Weights of a small GPT-style language model, trained from scratch on English Wikipedia.
Architecture: biases, tied embeddings, capped logits.
MLP neurons of a small language model. Each row is named by its layer, matrix (up: input weights; down: output weights) and neuron, and shows model dimensions 48-239. Each number is 128 + 32 x the weight over its row's rms, rounded and kept within 0 to 255. Numbers have three digits each.
Before each neuron's rows, "fires on" lists the tokens most often at its 100 highest values on Wikipedia text that the model never trained on. A number after a token or word is its count.

fires on: " of" 39, " the" 16, " this" 9, " second" 4, " new" 4
L3.up994:164136130161083139075112088117142112147161079196118121157099212106139133158067065155204142158156145094136167112066169111194122110099171155126120154072105107141091162097139106142106142083127109132094130107162139104182141113112129159072144222070123146156128147096148123102149157170121108111102125115217107126119138126136101134161142147143148128073172104172145076144122083174158150116175080142106130126090117091174116128147140144168110175133125162089161132070154120155109149103101052149122152133078110193108158117094190168128118157132171104107134143161102151140160141162080153151
L3.down994:012154189156151162150117107142131210127164134102073162194084132131123164156126173139149146216112082092150109133157144142075097121142138135131165098087180132096125079097076084116068130152150155120135174169180053098101128150157119113184070115143129151130146165177097129119153055140155165088205124156175129109180135166123176132118142113156151129076151131120124131151134116115077130132106099104182109128094148111149135149092118135139164144125143148134161130109100110112054108184174123123152114102178167143106140075166129134172152115122146134173146076193131103100146142099151110163

fires on: " " 26, "1" 17, " |" 17, " |\n" 13, "2" 8, "0" 7
L3.up1929:145124126138165127052129068096138171143133109155107088164108087115075133175111120108126122138136132144078147106147131133133121111146133167104097123163128147123131103164099114168153172156144149126116152189146150078044092111116151065212076124190092087074152133124106141136140099124106108172084086126183146046201096066100157139120125099172138090115115189163164179175113147106122122128169183185118104096167112156099118121099099104143169120089122165086114139064067167113094174163124118089157121066161191137096121096151127099159145098110156177125083092122105146160144092166126169095
L3.down1929:212135185120140107147125051094078133123176094113168100214130141091124134120139157081156103178171199149164069114114090169131149139096134123186127137110119133072141115089058091163113135145142136157177136184147107067084066147113088123155080153175129089162154118205130159148085158134108161131095120083149093092175115151072134142136171088118129121091061170143127176101102078186086024136070191167140060103128110127099046138113085119073133153100168159127145123073053152174164113148167122175160122145150091097174161151083078104142136051147139079128125101108143114144079173178109150111

fires on: "1" 30, "0" 20, "2" 18, "9" 16, " " 9, "8" 4
L3.up26:099121130170158174114148126094116144152100127155117107122190145163179060135144124099121105068154165093124108104082151131129065201122112151138134107100143148155115163172146161138151107095127146119197139078171179109125137082142163118196093155182083120110124127124089102115192099114148141138107163114160139184069097194149122161200129119189126104142176118091112164146084115126071144111141135124133110201142147087137099146060118167140183126127138081086141168158105111191113117103115111113113157153059101161126108166149081132083082170137124144127118052107091121090088122131188112132
L3.down26:083174094181089116076176136088188065176136105133095105111140126148125137102099129099137132134168122120114134121080128134127115114125091117077083102097141169123159173134126160147116140082126071107162146152179095152096177097154204191136125133127094065118176064117072160146134098142126167118143187114137169175118217096118043132108103122109202185093067145140178142134117145145079093119094122155152121181145125131158124070140095102090142147075139122114130133110108155130212110124129222085150117140112157097092131113215113121167148120075120103151109170116149120132104155126207120151

fires on: ".," 15, "-" 15, "," 15, "." 11, " |" 9
L3.up910:089100123150133193128121099149138074103125097168084132131153089165166138084128172187038114138142067105100091145112110107116121082113102147151087169137173116152133158110061099124153096144112074153060145185133108101131133109095153122136147142092176124135137149080131195091152139075146197147081118103169143166109082122183127128138148086121162198111137168106141090153170161150128157131160133134124083110096131143117078124130116124105148110078150129103065193183116137134111136167117165100123125095096147097142180156115101124159113188129086142159155104168127187136115095071067182118
L3.down910:212150158136127090125163139062093130110150135099118172148136142059086087153141092119130166083193180155130218158121182127146131154127161120172147122095103169137145088135172137113129174109139213107158139097152134160144085133154098147140143104143131099109150143163137082148088097143122062101158087162078123104117133064070143123135070170138142105129162048109087133100143104089135149128139170114098138158149135090158201185132147151180105162129122137188190080066176126132147134117129094097148166168149113187138101107124149135125167115083142100107148185128113063090124156173134107170

fires on: ")" 25, " (" 12, "\n" 11, " |\n" 9, " |" 7
L3.up1449:035160171156107180095160116130101132146144197091093139163123118118135092119111118125085102172132155133090162077156144133126105128130132099087108137124111083149183118169095101208158133128103142155107153174079120124120113155131189117178134160137077114108140178105149156113164163042104116159160119159111114095164151137138146147126206145164090196093170091144061081130135120149076145123165178121125148137154099080132136182119098121164179123147158139101098147093092098158076127091079179128121103127130178155143072095093079166173109122110108093108100114073122144106138146126097164128
L3.down1449:137132106142158119154121101145131121104135069086163079150163126168162118164061107104134144132107153140150153106143064087067096123086161152090103112148095133106076136107091117117156098115083159134134158128190180168138161185132136147142088083136136158221098096167140161112128090141143099139179096081129130101160145088146074180115136160171142061125108105087124115145096141145109106117089113116169083126148194085114152167143100126138159168151128061141126075124127189093125091114166190104118144203114100115108126143100153134143080099094110113103134131058086109050068130122149172125

fires on: " and" 25, " of" 14, " the" 12, " other" 7, " with" 7, "," 6
L4.up485:088103135106122142152174161168123120097128103162117144175130141148169138180097068170111134109110121149136129142107179105173139150173133134143155154107064097169120107114117152071133138111163088104077167140114133159176111096117177158192176075137151125046111132127135086123225138141088129129117135136196135059083102157141126123141113170161135120155097153196118099137149127111159130101074084167099200122142086137161114075148130160123114164143134190143080064106131109133143126145119107131143153150115102159154074069120144118116129112142114132109117091137078113149067102101126105172
L4.down485:075116097115085137158124168102142173095174116126120143128186112154131134137128103087100160124084130153153120084103120090138120088103132127139091093099130108128162114095110097119119117135210198162097137136153100048105174123135096120094177190127104069156142171162133135128118116133161192067114133214132165146173118110172111049164134096147141133125069092121122167117087128171085147185125129093083136145149172143122097128170141170121135151078133129134158124092118107171130096154146189106134106145136084112091156153126139059135166080152121155127108120107228110067123170148149075090

fires on: " |\n" 28, " |" 20, "\n" 20, ";" 10, ")" 5
L4.up1203:057120139163125119139148153119155129108151125135173100097101124121157082093126049105137145121196178141124138165053167090101130161123158124168139088122129136091105156133133038148138109094141124093122140133128116150131105130109134104145100125093061144106111134123197181103100153117133191144115158093106125036154193156103121180192176146149106229126120132093081096190158137113105123135110189086107120110169155131143149143121045102170163095157100087162122154160175124179181103102099181090099112108174064119164119080083113121151169124104143136155157126136093136174085125115123159162
L4.down1203:163083137173157084134104116177115128114106145143130073149098136102136108150123071135070125122097184149110119105150174107072141168123123160134114127170122158097145119110167128157075025120153129094136129135184180169094170106169172071089155124113120155114102097087149127123146166140149120092170137051129139106144119129103156112143133171168122156168187082109102099156168144188075133102097143057120130140096178138138176182129122116116137103178114055133144104148125130126120077143196122133143149183141136161144110093113135204091140093125139109172167127113097125099110170169158164110

fires on: "," 23, " |" 21, " and" 19, " (" 14, " " 5, " Votes" 5
L3.up1009:133138149157121123184112150076147111119139160133133178102123113155115132152145074139141095075139107171137129161121066141119109074152108125120166165160097094105154123104105086137141078104084081101133091139133137221152029170133163133083142120152125109123074181133114171139148150068133132093076074072080117113143113119129102078117144043143093141153108096136079142111146141096161089065147144067174119106162117047132108155095107151127145108107119135134109177115141110151129115099113197206078138155123106115126102142049055103166083138114151061132102118108139156154063172124103152113
L3.down1009:008095170167193124135154078133140156119129116116196075168120172108132116073141126128087111111107209140121081158129155140102096146098110094160154070190132151101121123125158115127058099124102130121123108171184108105088162079125112112183105174126101139154129169131141145106071106203085175161138114147115108106115160136146192103176177166166158116103162156076116066131146151173095119106133144092103105145087171133117144164141132115173149131141156162081124121184107066142113096158125105126174094125144115149079153128103145110133129070091139097168171112112147120108089158104164199132

fires on: "9" 27, "2" 25, "r" 6
L4.up2082:039136140053115219139153174139097149128111147141134131076133206116141168090110163144217152098132160126129067109146189094114093193077151123077156155120158197101131199075149137168130084116090086147185141131179135139150186133151155117167134099210119143152131105127152100117132093078114190145104123180097126127093079103123089118164185167161116161137137129113179152150152128171136116113118098156118088064127119148183149142143138121155127117146103101088179135126173187152181121137135136073128114104186145168142088168103106128138163175162156124093162069125113127087095121131147102154
L4.down2082:131085159121088164121059093173123107144142107077084100111155121066163147093101084128122102109162129122187135099103177133143056166095102053122170137138133115103120179122141134145135116106129076067145148109195125142142172077118151120110133121140106085142152038102131128141158122145140154118185102096125116147117090105080113112131173104151140124147145135081154181183175151038082085089125100176123097178116107119145052173171117096130088158154147108127146185123137119115136177149123123130152118149147114174138097093146131147111130171078158086081097126111131139140163079077122088132

fires on: ".\n\n" 32, " |" 15, "===\n" 10, " ===\n" 6, "\".\n\n" 5, " located" 4
L3.up546:240105133167122075138098107133152135101139154151156102143122139162152108121214170090087150096147126159140130134132102171101079162176097145154056080171056128136122181118159129114098174097129143130111152197174146081146131142165143106187132067076166125095120093133149121137119164155106132125170136179114118195079072106110129123098119082127122161120148115163183206074096187151114052092164120154162109161131178100085175151151120138133133106117094137178118130089133086102163098107142122111111125110154086179147104125139091133120086121158079165141161123116135097101083173077176125169
L3.down546:000079133198137168102148093164077085100086061184176125143112142024141162119066141168146124125121119081152167114065060146070158164120184125106139168151117131121110092125131098133076179127141085141106124099095142166123091117083141127106129115158168145189146111127049149142169167158122138086128118144165134093158103139124110130156161139099181143104108095093101196141129156162084110104117115112139109147108101069204098081133145157125137097077134158094170113127101158155121113169149080178133151156150105139115160122128141087151164119085154120114088133115099109132165097130127081163

fires on: "0" 60, " of" 8, " other" 6, " " 4
L3.up1019:096098144131094188167172164116067146127203173148133140137151165132101110136125159192139076138151140099074137162070145115072134158162101114110133113135118134098158085107130140146140101084137134143151143109085115170098124112215133199098123177090165144174108118155130100141102073099082136118075186109080135163110085103102127141158130114073173103074091064136108161131156164120178151141045093160124167092145154093118153093076141110144133108113118176134099087156087149138078208192156102158119164150115119078170071176133130126134113125159080141150112068108106121126114139168132150164
L3.down1019:128152211131101098098128186093090122125208067154184172139105112077118129071208094095093138091137187094110099172096127115158181117169153124157144117147123196146128161096125161113119165128139088152114130070094122094152135121117131095128139127154185156092137116133161129170128128150147096108098167128132091123117095133008056099086096144149177128176112174147091105143158167110177112144162196151090125066106109192154086102126167156146178136122121125131131148129094145137134183077129106150117129150158100100097118114114146066122165130091120105148097092161090118154164138137129140104

fires on: " |" 40, ";" 34, " (" 14
L3.up1335:133152151082109139106133152178132109135138114099111105100137064153208136100119102145101110154179070123140089103112087073134143105144152096137074115091184139104181096160098103131151145138148088165167135131119147125162127149131137095124142137107199104136104149084121172106119158038173176099118108167105143140114147152124144157093114114107136093124184148110115138129166170103093122122107108164117158070066097100145114122132169125129150172101102102096145175215080107177131114162190148114140136092077122050145075096099106165154059128164100136132170123163063117098064115076100137095
L3.down1335:255103142175169149147190115107121143116119143114148154190105169063109110160064142112168137079139171107089145156131150157121106133139122134144145128140109120120143181099193157138132157121118202070097098130122123171063122141110128100122135108165040137099154100180136089148160110223154096084163135105110102151146124081119118078177097138129120102085095120117140129120073082146137135089107111103132059148144128101184153108150112145145103157166138163180138085087168161077163073100067111127100135179148171196122127140115149150071198174108103081120141115107143141145157137137162127117

fires on: "," 37, " –" 15, " |" 8, "." 8, "/" 5, " (" 5
L3.up691:000164159139093182163132125168058069069157119104122220108087140116130156055144122214109106142132156133095150143126177147114174057118130123157166127100182107131165162136134117187102196114168207158123108155075124139151138129136175126181140132083160107146150093164151153150088120142109151108132118131169065082139105139144089123143140174128156099108118123130102083139113137081155130151119131115115124144131091122121200163123172162147143169168099126132127144143104114056178121099115128175119112113100147120159086124150048205089105148153142085066110123099136106186133087129128206122
L3.down691:255135097081113155098080155132173188142117102088089144200135121138098093146104123167143139155190099158138150143155052153135110139101156105123123126140078127147086145118140149105084121102159105154128127144184147081139113186081166096095180068179146126136155173141162135160175082102169108067172183132181137207176086109098132104083101106138128117077154129143131102119178133125128106094162134107078125175132165149127101117149100144140142157112171137151088110146088145179148099110113130152123118092085134153140146191078135089112069226134119165167151126173069134071116117111142163164

fires on: "0" 36, " " 14, "1" 8, "9" 8, "6" 7, " of" 6
L3.up1573:082126134150120128069110109085098132083184078159119146136125144191141193136112058138131117169141154096159095117130123103079141163178117113110102154170120177141161147137125110107105114078185095107164066077141158089097170145140160144125133112074086126084133153088143127184105105134128131152100149122063152161119106142124157118144190118151087094093085069125157152105195127090139164093115063103169164096114109153142142157118178162161112106125074153144070082170130139113152157091129143120117173142159165097107114068123139103098119103121142124130066131124127138147102117115100133168
L3.down1573:165119134104143160144134106108067191132118088134152157122086109107155157140082034131151168193141137110132166121187122092127101150156130101141124176161165145110164128132085103129090144114191113119078140127180166118143062121165180082140120120066122137081126035088117147134139138193117142126131158138063123117098116090084180132152131100143082129140114131150145101146130152137110125138106080124106184072075181111126092140087097134117153131126161129099114135116129114116156141127154160133092186148158155083125042082122149138083112059148123094147101169152145128119092161116157124072

fires on: "," 35, " and" 17, " the" 13, " with" 4, "\n" 4, " |" 4
L3.up2149:000134159118063156115066173172164139133156155108108108108089089109076131123093113145058116117116114152104143147182154080121126164111151086153120076099144084182121170163101151127177067121101143112171144092144168130084167112119084103088137163111134118100123114113136123080113100077079141147096110133129141111094139081171137111189150147146110140158146152135094146102132101143137130125114071094092162130103127153186114168110152099123114126149133118124086120135084054151122095132116113119124089156093152124151081152136119117158129142120156157146127077164152116124170082117103157112
L3.down2149:255121110147173088096171092125111151103096108165152127130213140094170135114147107091155144107163088091118124100127098134105133090162147177118075148145114152110151103128147113110118087167122136087099148142143135107161105161121144149129046093143084106102134194135124089160132155129160092128131177124144135124142090130134134112097124103126141104129063134140203075116114161140102097134132156095161155112098124108132128086136102135139156139169107144133183156150178203141125104123164097139118156100157085105121160132115150152107135109113122075089147138090115133111097169154108114109